From a checkpoint of a small transformer trained on Wikipedia: width 384, biases.
MLP neurons of a small language model. Each row is named by its layer, matrix (up: input weights; down: output weights) and neuron, and shows model dimensions 0-255. Each number is 128 + 24 x the weight over its row's rms, rounded and kept within 0 to 255. Numbers have three digits each.
Before each neuron's rows, "fires before" lists the tokens most often just after its 100 highest values on Wikipedia text that the model never trained on; "fires on" lists the tokens most often at its 100 highest values on Wikipedia text that the model never trained on. A number after a token or word is its count.

fires before: " |" 33, ")" 7, "\n" 5, " (" 5, "%" 4, "8" 4
fires on: "12" 25, "13" 24, "16" 12, "54" 9, "34" 6, "17" 5
L2.up562:095196109131117137103134155131119135105118108135132151100149144119137164165124131054138116119136149167113158128138136128118104104103131071134116158137139108082116110122136125124134127124134128138103192162116084153108129126108114134120177164143119139111166138136158121096108156127171107076117108139147122125158167149098144133102110111118173133118141138138139168115159161144152099139138149131129134126157077153101119143105115120148133102132090114097132144106161133137135138105093155114159126067126162150119097143081169105149125152110139096092168126102112133104153175117132127143103143132139096157159154169150143185122158106180120086181155142127092079134174128132161156108121104097134150137138123139179123123133121141167142090116108124082119128121132116135134077114067131
L2.down562:127066127145146160152123160108098108100116158147161169154147144144131124115161098147149122154140127101201137146152114126142150140126104135116145134086158114106145098109117187103155109115120134124090088091127113112121045114154168127098128126128143131129086119086153125167193097176130121148100173120079181127088131095145136115111129144149126114155155103145114114103100139139127173124129155108127173104102127092137155139158120173115128135138067113130132104114124114149111099139117157148102118141112129084135131133129112141132110090163115131159125101170100141121124120161130137125121134127142135110140094137143121125113133152050092126145127142116169113134137135111095115102136141130144124130125145061120137156099137118159076119136139116137092142147122158124110176145128126

fires before: "\n" 61, "W" 10, "N" 8, "-" 6
fires on: "\n" 19, " ==" 17, "″" 16, " ===" 16, "===" 11, ")===" 8
L4.up203:135098159127156153104123154120144165152137137124086149127151102192120119146107125147101131133136110146106093126123119132108154100142134117120131129164132102104093110147124098119166161115163118123055146150126134172078161189082139116082150142165068166088120127123121122118149149123093151125121110096139105113113122112129132119131072130152127127127114132125106118150127109126156135145125136142132153167180142158110145159156146101129101130090099164116157080128121183113117105160087160103147115131094134171160163149130080084101146097095166102094137138141116124145122124122151121134124129127129118145176144121150107144166139106119134081137133114197129072161126119139124179107154114095168176150143100140187109089139115147145151147114119154136126158136164101164104091103091135
L4.down203:097125179120144137128131103138095142140098122108133160096100136090155057158121165134099148126144112136135151122122141173089114154104150116188123134137153111163138156125109178141132146138116155124134134159148121129117122201117112132106107141100106143103096107102101107105132149114163107150111115117154131129097164123095099091081138128147124147153163164108089085158118132109093128158102123135122157146169183131133146122126110145136171118127129105136141126198159154110140124108101164119133160139140139128134113122140115134105114112118064067147128129084117101118119130139155115145098126079159137135132164153154105179131147114135141116137148130091155152156141130163124161118127097126160109147137114144128118109130110159100109089117159083125109105151140152124109111119104138

fires before: " |" 34, "%" 7, "." 7, " (" 6, " m" 5, ")" 5
fires on: "5" 58, "0" 20, "09" 8, "6" 6
L2.up1144:120144122111167149172128176124132116155130126112150125079100116117121115141159084083124165103094120115109105094144123133098136147079117132112139115088147151152133134117174127144139118155162127136131175130146098125165111130144115095110125142116153137117136125116212164097149145093139118121091132136096099102170149161127090158154125093139153157109108125135123152146097091103123123095174118150126123138176053124119141159155115127135111083161083115155121144119112125123134147106118114148136152105108107119133131166097117147129147151176161139108113153106125151148147133079135143115136123197128114115121133100152162165099130122137149104100129166059127116107140114164114147113173076143127146138129147134140140117153149107194138141145149130100109176163107072150118112118149162
L2.down1144:104099133143153112128122128116125099093104177110089132112114159104107153135136173096136086139147137145182140113119155096101108127143078091110159106107156120032100099141144145124125117147137103086114100158135112123133150165141142133125132151096125086155115149113095120116131121124161094154142136137112199134141152170123150092162167144159125116152126120143169152127111116152095153157107156138125119108131125121126126154129050132133117137152126161163116092131103118133093080116141105104124108112144115098132140167125133157134162094095069096155149148192127138127181135145112128086094124138139100137179120137119123149118144152147104116136125162130100117129147101105113147117094116136120168127102134124172144102131096081111132170097128144162103151115121140129106138127121158

fires before: " |" 58, ")" 20
fires on: ")" 61, "s" 21, "g" 7, " Din" 5
L2.up731:161161081116156137168120100144142095134140167135157141114195128137144139105167130145097143114126138142091138142153137116111128109139149078120114123137134122137121145147126110132133143116123153130132145109125167137108166120121167143138139155130116137137094105152144127107127143081158160120137111150122131015114105127089161180147143132122101112121132141109073128123114116152151138158139075128083143116146091113107131138143072134112117126125142133152130062118135100145116157125137145122155088134130101119140126156200096114139106128157116122136099128135138146159101125090111136121111162130100124138142091138053144148149094177144098110130098139127099163105121132142149084105124114149106151114140134121104118133180150153190174165137109119133076086158125138068135097126132079
L2.down731:143108105090097129128118148120123111128128142123114071173142145131183143112105120122118159084133148116134135100106087090086090100122170118154139143113100145138179098101119069137146113149101120134102124104130150101135150093130162141101080104114080115133152149143078170160145108145099136143139150145094097150120163100116106138099149142169147094083146160141096111096097114160120119136112134128148116114127138120137139113082163113129117130142114133082159169119161131124117170124096073080120138153145116095103115122109138138154117097169110130103119108134147135106129112140103134101147146128131124098110132091141170106081127145133137143132129126140114118171108148160128143120198147099149179113168143128132138116125158125112135123128109084129130118125126139137141114144123131

fires before: "\n" 25, " The" 14, " In" 5, " They" 4, " It" 4
fires on: "." 92, "\"." 4
L4.up528:120125123103129157166118109097101157149143130068128102139147150200116124105123154119098117087126095170129120151119134154129134157131100104129168142169109091177148173136133119103158126126158123088125104124156135122139129116108132154117120136132101134049152135140136152094122125133040148160137091124141156115100132109146154134147099141128132134109150110124110087143127115123172102131146106116130111138157128122152144150183128126135180167095103127125117105112110130123138170171075106144142123106102140106174132116128104093104121125115124139107140141108123147138151146105144049156135139110159154141127136090120119190152140054125101118150082113103116112099140127099093126153156113164129149098146124163130116120137174166140164126158158159098153100115174138154104093098107136
L4.down528:149093115156142136116124107126132151128135142137147167096101134110138152141131118123121128120147137151129109122101115151128118107116136090154114164140114111146142166132155154113111147115108138096123148136102117129071186153114090106093124120103146141150123122156134130116064131113201115141114123117156107134147116155110111117123140137149111115109115132104136137086106160088110086116115119151159134137123135110108140103077135108141108153126117133112120096130138139121118162104130129169120139124178087171121135116097180120153139175087140088137101116153138119122130135129123103077103167097163093119147162148129094189164129131151147090163161099156148141140181093100106124161097122136131131140130120142101134126156097141103157110136149138133186145138132104109143109096146161

fires before: "\n" 57, "-" 10, "|" 7
fires on: "\n" 60, "==" 14, " ==" 4
L7.up937:122095086148139144128121131099186136170128128159137171117168136131074132124097110111105144096162121102141083108180112090136134104121131153149141135116130128092106101198131127100127158104144134156099137125112100130110139125121150128106152134126163154093104157124147108144125134148121171077121131104096140146128145138097107117126069137148101149096148126132080151093180119143159112160110135148125124151132100136155156111161108166140144117171111140132152073164109155121118160170133147170146114157149115130134098167139154078088113127143160155106125130109140127141102184112100119110130123151137099140113141131121138147182077150146148046134108132154114087169104150139129121156132127140119149079179135130141133109123123118142141183149095135153121124132155110138113089126143154
L7.down937:126125167142152101101138131130096134138109123114184111106149135139113109169119127151135127087125124097161119141133138129136157144117130170142104097117125123151154119078142129142107145135137138111129125155174095140097154132120098122173122098123113150096123121154120090119143141105137112145114138103146105147132085123134098130113161131150163155093103129121157110106108150118121134158103161153091114145144141121153073125114105103153114128107096147104128126184193087137182122122140205115127119110149125139110142107084124127169136153151082129136127098110125107169115091162153109167106143126154140150147100152133157171126133129141140097120127162157147123126169150101102161117103126093165128124125130106116160137084115106065121098140115147159148115097067112097129134146112150

fires before: "s" 18, "W" 11, "E" 8, "2" 6, " (" 6, "eller" 5
fires on: "/" 20, "°" 19, "u" 11, "}" 10, "^{" 6
L7.up857:105126138134144116138124095129140145133110102129165154116142110162126163072141114145126140141122128163112178136136076121115136101159126095090091143154155144111125147108143101115077176114169160140161170110105146121113184110094133122123127089135142122120107128167091137095140109138126154128114097127173088128080132124121131142142147112100100109144114138147106152147130114171156139162127149130125128089171134171120157122097149132146100129158156150143165139181146104079118162180127097110151145128116116153123170139150084128100114133108185116074101133157105142147122132155121073117154167093089105108152155122126131124113109160157160131140120145141172136151134130136108131093113122146128102120151117128124144120155092106153101111130116113133124143129117097100125119142168155
L7.down857:145132128179107139150168128145179112120103145135135131099155139122130158146151162169122110120137105119128102083117138139136169120132098116160148131143130146140111113117089157146108111151132125119072120131108107153129112108133138114124123140148113152133077112128089108123161161131137120140152160164112143120108140141164121078116156140124140104145182105133134091121129072137116150199151136131099131112180168143167111089071136119127156150140107126093105113166122176092134116095130148160165094133116155134137118129140121158117122141113121153113129102103154104117120099138062146119131079114111169176138132106130100147157112097125157083160087137146124118158130135148151127133158130132117129134145137091107065118126170172103092120129137117147110095097130113139158140141133119

fires before: "\n" 42, " (" 5, "ail" 4, "ad" 4
fires on: " ===" 39, " Railway" 7, " der" 6, " ex" 6, " Bah" 5
L4.up1208:196149133139125102219121129081109125107168123163136167086173106137147132125103137093132141112089125135129087154125155131157129094138113112092134091157174148117125111143128139110112095177127109108123120133122120138120209132122178141160143127138134111090107120200179140090141151145108107115126118107119153130110132110146153177150125111131109182164112071082114148089144149119120141128089070132177090119155135112134142072123158121117155121097106133109132149112124143160116128079100120134128134124146126138124122147178086145145138154137174124104147142094142132128097113117132158124119089142127122101089161112113155117170115138120110128127123094118090118155097121149147192163124094101154111153107127161153080133166167101146112127093147112126127105107131076138189109133126109
L4.down1208:142114116123112133107145113178116117171125145150127121189154137112131133146117133132144200100131135132126140163098131119099126143164122112182094125092129123152132125095108113101129076106137169132179119167138141093104084110131086144130145091159120121124143125138123112116124081150110139143171092101184110129148135122132106121121150164116126126133153179193120141098117149099114131158157135123119118131117142140178101176136143126141127103154157122102115154078132144114131081107135174116104162144111118115109144111126090106095135157113087077148135117116112087139109125144106116138128168109153139142125152117182122088104130133089118173105157150116132161099107120125141150111096096149101169116135140102111166120135136100121162160147135131107069136126094130125122103120108154

fires before: "==" 22, "The" 15, "In" 10, "===" 4
fires on: "\n" 93
L7.up529:099132158095143116114106160065133127147160108136100118161127146084134132109143117127127098129132133095146119143130130127142112138124091155135146103130123102151124090108124144113118100139133137133118121100110087165135138155122088094092124153124145182117160128129120093123157120128141152095099132132133105061148135095138124128110114162093098148154154110107153168197137101120152109130101106141104135156146153121124128203161151103113106138142129110166111169114109180132130176133116105151137138097130145135097138188117123142124134171101134107088167139171116129169135103125105120128130129119101130119122089115152099143112074122159122133151145128173151131137119122127112193124135128155147129159124130167161099116113156126181135137090105161129168127173116121139126127146140123
L7.down529:133072135139134143124187085147127163116132136142157125114107112155099099133105109121151135107073112127163109152148143156120128124115126075209161163151134131149115164119116100171147108105084129125139094156111128116122114163092147108117121089113062157118131155107162136187140156139143118179111122111146085143102168111103113140105115120135121096143096126124064104142117177093119123138135119085132146125139174117088108102118093156111113120150123132076135133128129131147109064091128126111101160192102148150123086149102124113133150121106148141108129161105162175107149114102157130106113128128141111143161173150111139137138123123079155153120133119129115182129147091137109136115092092122104136105143157150102122156178098126133134116141132133132145111129147139127091142147096118

fires before: "\n" 81
fires on: " ===" 42, " ==" 38, " railway" 7
L2.up147:175119107131167131122115124100133092106113132091114121154138125136125182134130109110127076159138134134135138136177114134154137113174153154142155133133151156119108117143121110117163141162158114101101157143164118143079128107101127097110160191148146160121107106137139147143083128115118084124143089110109101104128125123134180146093114127127126152096115095132152124190131145122162167124116159119134111158110134105136128119120127135149118115149127123128111126133089179098120127131120157113145163149160143113176133136174128139139114122080167136123152137108119145152098102136117087126108131160122098143135168134125097128150132153101157105120144093098166123162091179141140152169131151110144114123150098173154089098138137063103144139073115119139092100098180115163130117109103119
L2.down147:108129156138153082103130090142129177162132099128146167113120121155093087123113114175127140131086129139146108156099184114093108091106181188138090135130148123153119144108136127102105092139094133125129091114141081135139139133127159129137136147156142092124140126158138116135100130131124134136120119103175131155142171133150151125099144098146139132091130095096167090098114122152127145119116107122136128147097132132134131117160076128109106149108121112099123083123127139131125109135137175115109109084092144124099138122095128097142142144165131137138143168165198098111126129111119141092142154126132164138178137139132160114149116113078102143113127060123118130113119108163126158125150166159105141128147135138130165131138097118128126103154135073129109125122122174105123118089120137

fires before: "\n" 31, "|" 10, "|---|---|---|---|---|" 7, ":" 5, " District" 4
fires on: "===" 21, "\n" 17, " ===" 13, " ==" 9, " by" 7, "==" 4
L4.up1054:148096109138184133126134113145138109123150089138088178152150139137112132125120093082134158166135117119108152109113142122128122167094137085148169133129124085098099115181132126140137124181114116165101189135088153138111128158137110132079148063137121121101116116116151130155148116085136141152089139076157074106139165139108122137133123152121156108138127118131158158139098140110137136154122130138125140082115108122125127114130114154129127104087152143139150153108112156115107150108124124146135138115157052147155129167102146125173131134126145167119122122133125105128162125111104106094150142143095096115141111165107131155139135131108127096119106095063144075131096123151144126137086085090099177116109110185100124146137151087126132125115114125094144077136185102135111091124166113
L4.down1054:118103135121158098100135101121118159103095133128124111146086092182091115160113134193107132095125111145129114141104097120132147079167130130167123131132122140118140135137123155118113174116163142130122129150116146185111174119110185144137172137129124188112109124121128143135108148134137140110129105135116142170113164103126092142109104151143170125117112163101101120168124112129115153162108134129100131148189153108118140094133098133129158126162144151116145068152156153117122133126123178132171117143141134138109134155099121125111104126097106138135129095107088130129127140162099115140150170120079139128121170123140155120135135134061116120127155127150091127186127145142133119104135078153099117148160099140103121100145096111100133118102127056142157155121076135111121085109154161

fires before: "\n" 34, " be" 7, ":" 5, "C" 4
fires on: " ===" 20, "=" 20, " ==" 13, " can" 8
L4.up189:179121153148207129111139155102099161131121137086134181116135126113146143114101158101104144129112136094121136142138155118125162062132153122116117110201107140166120134116119091170121155095160108122089138117108131125090168130103141107146159119150067117134143141134099129116145127095161131163122078167118072102114124068104135140072107134124138087101129152111099172129134126110152138110112128120091137095123116122137139089181132108125140129096128126112156155148157108127166106166133151138120168094127113141145175136123155100116145154099139170084128152119142138148135104143180090130132098072131106091151149142131110092129108092127109149126103112120135083108118164117089162126110110158146107141136126115144150123128119101128157087129120120182143117129147117155137148132129154
L4.down189:140139135125162109125139139118126158109085123100138148127137132140162134091146087126118134069116110100103104176125096149100146100094130125132137132124113093130131165118170130103132134144084117132114152159158179149125152115131100120144165143153126110109153103147147116099082088132152052133122139101186126149113125117155120113091110124101112125104139101139135123106122155110159130145095137130149127105100146123118140087169110156149145111096158102150131121158153130101131125137141115111111105113157104124096158121126092124104135153140157119105120159162141157124116135108142115106162131155103139130150131131120119116145154109173116143146129145143157158164101117114064182156154093137168162099113125120100187087144136119073128103163154118111102114124130145127067120096086120

fires before: "\n" 26, "|" 20, "00" 4, "M" 4
fires on: "\n" 33, " |" 20, "." 15, ";" 13, "==" 9
L7.up1379:131115104127184140128101114132134129131157153164076094143139099132097110147106128131116108130149106113085105118133147137167164131179144109141158123151129108137126121147118141065143160127133121117138113125123108131075145178133097116088141144083125168087093135119126157105146095116139180116152115127147132082122135148131136150124101091126118108092118133142124122165144109141146113134155129120132171167188138110151133182142082128156124125127126118101153096100187115136142157140105149142160107130176130132166152169119103109102130136059131154087130102112156124128139147126140106136138161118135104117107118127158121146168152120171097103179095142175116146104116107110124094130139112168121135116114101148131122071133123131122141173089101120135113117109124112124155076081141140
L7.down1379:112114152138124145104121136160116104108133123148166137116130122124138130172142155130121128139174125116165087092090125100152110141145151122116135129107141105124149125152104177178130126117126142083127117166166094136083117107133131119138088089103112123145138134138113114119154172151141085117125097108134112146117093105108101135122140116154126101125137111141136118119083100154106129130101129116106130142159136141116150117130148100111116152120108113158137099111107084143148097067158161108145097131115134115170187093111111134127144110160106072142123108131140105115163127135124127095107143109141135160137144213070127139119146107088148062143102093109186103110153164087146097164129145097154129127133141113124113145126170129083141125143127165139150102129125119134145160150094134

fires before: " |" 54, "/" 14
fires on: " 0" 27, " m" 18, ")" 13, " they" 5, " their" 5, " q" 4
L2.up1044:120127099130127136126122166156134149131132119097127153122167127111092126123113112100062125104111154124107187163106130145160144118152159107077156130118140142135122153140156137115094131125140130120140109123116175088122120104111186161139140146170121071129085106147168138077131093116095163115153122152125117085091139113112115100148104161149119133123137141101127157128163122133129151144113138112141115129135137147183142152190112154156134137112148148158098091145153150129144098167115111118129115150096131114150122136141127123101122155154161120119146146140127166167110157142157081153106157103136103120118108124094149138086102135200147132156072157123113105131074180107153132127125126142058137069111149149120109110094171121184135167136114158152138150117149116077114119123113122
L2.down1044:110117147133118127128135131121133118125102105142127091152130137137145124115105141187126119141135114109119111146134124114137128163165103128157155144143129129120143085130072121141130102130132067156125149151127116166084164151109117080170112099105109145097144147082108130136130150172113095159109156122109139130133141136115104151100119186125133150166123118145162117153132103123086091157129125125112099156175147104114129084094151148107105128140071133089119146110169118135104141156147132105165116120126145168160132164140134143117128112130120161133125108072148117130130076131124129125165110142094148113186150114136112138133160138091107154121176116146099119151144138176151100126137087126131107099135154133111101136135112103095147086120112098123160098122092118115148103094172166

fires before: "\n" 31, " The" 13, " In" 5, " This" 5
fires on: "." 89, ")." 5
L4.up45:108123136116153117096131117115125134126111163142102113153154105143114147151131154126095126154146162132148132124085145162115142150170129130150166109150152086166118111103121148113147123165124090112086128127152084122099092184109115137078143163068078115152139142168094101090120127078164064138125090114118165124101136105145137110129109147119140132120136191109106127146176108111133118109131145129133127144139132144095119145160133094126139162086111116149112155076172106160133112112126146158169136100119154131122142131134141089095122109093139095127124136099161140120135122094111127133125176128127133127116153117147126164133118131098100131143147131131117145129171121115120095121177132188158123124095097164116132137153152160121141123139145099131135120118175100115115114086131136
L4.down45:130123122118133127141113087124122144086145155184149150155090127168100140140122121097141165090174183112165058104133114111164108092097178137106062190117105132139132129161133120125124133136127127092101184144109100155109102099111126153097134106122147154121155141138128116130123146158156134113124087083156103117117138159115146139143141082137088108133185110123135160135119109161147096062121120131148127109147124107114150106119146067131141114168128115187124137087152158116127121112140139144154120161101096147157107100136148131152110164119167129129126146141143099136141146138157104101156158109142088148135130158111100175161130156159129074111100112137105079114120129132131138142159128140097130109123126165130124123152047167162139159108104121148179153141184117097129110139112114

fires before: "N" 27, "W" 18, "E" 13, " were" 6
fires on: "″" 59, "There" 5
L4.up82:131137089114157125156123159100127166136146134098106135133122150178093153091093124119089116097110136143118110189136097127152170083140137118100120126172119097131171129118165128151118114142131127105141102166142135101121172139125155123092108150121070117165114120164152147132168100139103099106100147095149115146094125076100137135128097126107117112120116106118119137095116108110178109076140113124144172111143126121151116119164072128132146150120143103141130201123115151148131099145128062123139119137124148117117168182130128140124104161124131132123146136155121182129102149094129102132129099099152131128112144148140137154122092157098124104106101106092155103119142129129137151146162148133110135129152092128131131137116145125149132121158162145126133112135137117115137132147123125
L4.down82:133104120125116108150118157118127151102128124131133122094126152140154097080129129118120154083170128144112151125102119116113129083145129157129151124111167117082158122107136113129123129115120130122130178087111114146165106130116130116140125103110125139094105115154127155151127150138197098126126085156150095142129110090134093111090135136151101143112135149128129124131173071122146108160120151134155139138118126137143122101139128114152069173137139120049141105086151119116108118124135128113163112145111080105145157113096127094124101115096173167129100125079098118119075112123145184112113108127130110120185153134120147117118160078091141152112129132114128136123093089117117137137139132151158149178136089142164141122143107134096168157140171156158110117122107113111123148132154166

fires before: "N" 30, " |" 25, " " 18, "°" 6
fires on: "°" 31, " |" 18, ")" 14, " " 13, " of" 8, "}" 4
L7.up648:128091103105171143122141132142158136166120112100115123153170097150118146121116139146147086101132144146119170119141143095113127105122162142114178125126157135145142079097146122160152157119153125149130142161119103115141152174102093123097144110123158152112094134136116129111198102115133129113120081133131147131106164079119117181117120126102131125098071161112124177132169066147114133122100149109147162144156102126173119109128107131093149143139121191135149099178138136135120160180138140179201137134111128141172177155157107102143112075147141104088151107148102140133121113133113147166144149144095115116066134139118165139145101144121164098149077132139101134130099126099104115105140133118136105126138107144129131128151127122117107151133100133123136168087139103161113107155101140
L7.down648:129110164145098114167171116165178133093147104101123110068151097127106127138130118174133144113116119137183073128113113159141106118144108121110145091107149125115135124139086159123116125152134116089120136122118100151105120081087117076132141135168102121098142100118128146126132161158153126121101145116154094125089105118136150119107134166178151130144127162142126152125099117153107156122137127128109100141175126092138115164112160151121149170144128091119107085116098138104150075132173104137154087147125137156138151090072101125117119153096106127126138111115116113131075110150124147158143150099128141175125129154135141121119102117118141111148094166128171138187114160111108116137146131141116134159152098145103131146112156190154107173154126145151113101108139123090118150135103132

fires before: "\n" 62, " " 8
fires on: " |" 57, " ===" 16, " ==" 13, "\n" 8, "===" 4
L7.up1049:144126164140159101132124099134105122153122095158168175104126093114136115120118098120141176116086125127148116153117151107104161099141088138134134138137115110094107123136072155114125160165196122131144122181127084119102159140080113134121142124126108167135121136105158120120116121147118128116115126079124121066125134186154105116123154153107101093146142155098090156175154092134131117142097145134152134116143094141148130124158137115132134133152082142150141106123139125128137131098136142126127127149148165165146147160160126103137106119110120116099141112120199125128135137141135130173136160121129158137152156137112115167169118085171152106159095131121153131110128119153123174116148095098130147094125101124123132126130144067103141087102093131109149126117164142133125134069129125
L7.down1049:122103150156135127136088147127116104092128166135175084138135140145130098124110152140129151137121147147179108151118146099150171123146134181134164143120110104116081091163058140119140130100105108126116088168128128102089176133125111098109127075119088073144137138125119112135123132119123126129137124066138100115183145167123116114098137127173085103135157118137127077156124130158131083139150133156138134120160149104176124124104096106134141129151118155089129121132138036151113108120125131102087106136102139090112118132136133104118163145084131132129120104126139107101137106146128138148128146132110126148156141189098119147167132148155091139135082132155168101121122115142125145105163120106134130128155142116087078151101126106118086121146131134137171110177123138142139148136120097

fires before: "\n" 84, " |" 8
fires on: "==" 40, " ==" 32, "===" 7, " ===" 5
L7.up986:165110128150180129140142125151143168122109144136185133097136142161123128122191128117082144105089122128124105149137107051171164126133143086123155075125128121095078081107152161135107128124147140158116110148119172122124157144066154123110125124106052165129118127112148117154135147118152115109116105098148130133151112104120125115115133137148142135124107138135113136122150148124099110138098108131098120117133133121140150134137129087120092160114168177139162127140170153139121168123129145152149151166132113164150124119089159144117101122093086114145111119147138153125143101136167137116145078107133148116117106143103083122183160052132135133107138114167116113161098089113098149150097126116120143150107134108102111109130120133110148096143124133131116128135149120131127131113121134
L7.down986:158106132174133128090028114139151097166104090104102163099119113115134110079099150131126134109141150110146180123143139170085100145137120131110071180123126125143159123117106109138110141094157117155115125132124171134118132098142117138140095118082103090108113135110121135157092125131144165131154072133131122173124120147135122129140119131136133153128143124136112076139160150136149084146125143119138147099109172091186114108117141162127114108128118125110186120155153080131138104119137138052101156119109141103117127135126140113080147115176124136119094159121133093089121124125146142134142128138136138140121111128116148115097124132122152108172150138118121158097086114104159122140145110134131124113165145103141139147119152123148129091095122088108111110184171132122150097127139066

fires before: "\n" 67, " of" 8, "," 4
fires on: "===" 23, " ===" 22, "==" 13, " University" 4
L7.up1185:116122149146140133181134154082132154196140167128139121154126103201144133113111148114103155125089158135081152129128089110139149127155157089128150080111116106140113125107137127115131125157136140130136170130131122131121139136136108123154144089104068179126114141089126134128120154070158093059134100121129095116125145108101127136110127124099110104145117131112158120153147085114138136146106122125132180122140104129130121113132137097163092122136160143143150133104128119148125178130113150091121170119140142156151103096138159089114136158088155130110138100109140140142141087135094142144110105063139127140095121144186132124182138132134109121144092152144136136138148124148090152124154122157148118094153103113122139095098100086090091129104144143123132138120084100149114118124139111
L7.down1185:135141143160106115106138169149128096140107096068132122141150162145127099087134111134090156120110139091168126122101158142126114140089113133154165175150190139139093152172106133139120148116123155180134114167145134113136098113099122116149087088116121123175108132132135129106109111127140183120135108122097130163153120145133113074121072113163141117177091103135178098129105129144139111129141150127118126084121142104123141142145103117143118148152141111089130101143132114119126093137137114096117142121107129112112122143127172128101163146168104128132095125115120126074115144107134119151113095154186182136125126153154121159102138124114121125144138146114187126123102129146165136101146092122139144123200140112142112169140151093129099112166149148086098114131151115148120132104103095

fires before: "=" 28, "===" 18, "==" 14
fires on: "\n" 98
L7.up1212:146104095146114127102109171083114123129197119153103091122136111126105132162143117105114158143112146138140118111116112100140119155106134124134135130140136144089125119113120105126087150134188113202127170180074137198150124118073157169116136127131089125089115113129141135152098171150150163121074099085151133107095114141149148095148085153143167134159142135141106140122166130126151160140152116143114132128141077122093147130167139116125090143136132150130135117124132170120110119159092151123150146151137115139133118159119120127092127103096156161122176127124129130147091162118141138095155118124116095149163081131139120114155119102117163082134120167134082114104156093178146088130135110123137097142116143148168114155086156130119129118120129164094085142145116114110160092148105100
L7.down1212:154122111144118163153147111137183153102115132110077151129130107143125100094129153139095160142124070150129146141157113140146141108095155084149136145137152144136134135159135127098118087102108149153136116123147136142131107124126148123122109126084132136144124096114131112108134136108085115156132143153159141136102110099095169153097113162108149169136083117164152129152155133105112139143086137179122130086141137147114166097106142162128122117131116104111138138159169161120100112136118126084156159101118128118100122157136119172130128089134176153137095117151099191134085115108102158133110115105109141124114153084159150097113105135093131142102142101119116127091157148149158108130109124126145132113128105110097100112130098120109136142091128111152073155175115104124134127117153108

fires before: "\n" 48, "|" 11, " |" 4
fires on: " |" 55, "\n" 30, ";" 4
L7.up601:119109119124160142135111167102125141151142107159103118121128139153125093120085158136110156155152120122126076135132175075125124155172116135110150127141100117110098128099096121121107139125154134125098077164105149107109162165126105136116112133143095154143114137087145100122115116139123129120101106111135132114130159120093110126131120133146104111142122131088104127173116151111171104131127161141131133147170130095120121169160099111156118089122122131132133171152182109124121178141086093119127134119130133121160127147122112082114116152125090160083122115139185114139181130091111092163117159112102133127140117201124071194123137134160135094173123153170155119110108104149149153103107152100134124115143108082140124135094120096141161119095088145143128111119122123166132114094152119
L7.down601:133141146146140153108033128132140113078112157146159153102106129137106119154147170124139131102102133110133125183123118150130172081141131124136155157105122074096098111175143133125158081132155113136144127126143153111125138108128144089136089127086113084149154114138112160128122095135123120127151146152100112149133112158132120094111113097136118113100128102132120081153125147166108120117132134116149151133158124132139124104127112105129150155123120143110124140109097101164114101085118136068103087118100135175107140131138121134092141110134145143140126099082117130152081111158157108118120172142116102158149146140102153120165121148142103134127111110158160130086135157103156130141149168127151084119171125130103113134059172129119106131173124118107127107139104129104166101114090121

fires before: "\n" 30, " " 17, "|" 13
fires on: " |" 50, "\n" 16, ";" 15, "," 9, " and" 5
L7.up623:177133161142142124107143131120122127116151112143113089137111125175114100126128163129099155144141143117109097107128143108131121170128133115152156079150156115124097123138117151097113121166141134124118147131095079179090121185090105117087153097102068161073125129094156134101136105137114116103072085112121136108124173123106122169124140126145088142145130158141156174159129158142123112131092138156101134156174141157132109135155119136139106113122130144113152150138136172156142166134151116149195172123163133139141128132102139086134110137098162144107125113113172089124177125140095109132128124118133126143095126159162097168153112087136113135140154142171100156130163117141096084141115150103130113145131134094113142146124064106139142153112104145131133087121115099122124092099158130
L7.down623:132124094117154120149115144146107091084109138129147088099140139087139141122167141192132149120120107109158122128100120105123158126194155139153156131093104098100111131171094132166169087098181152107126134105151143136103120125120137109133099083144134113155160129133105107140132131136137174120154077148099147147110105100107154106119121124078106146094141167144100090132110106131183144145118166085131134152157124149165140159114121122093135158127099142091128129125130130137114120127150136087138095135097162152183150123110119146100148111118108120132118112114098136139084092140126108171141167119157100124165119157107098081158132125117108138134101122166147143144113131121131110139073179145169101127158114131124088133104165171146154144108137140147100100125105122125168141127103137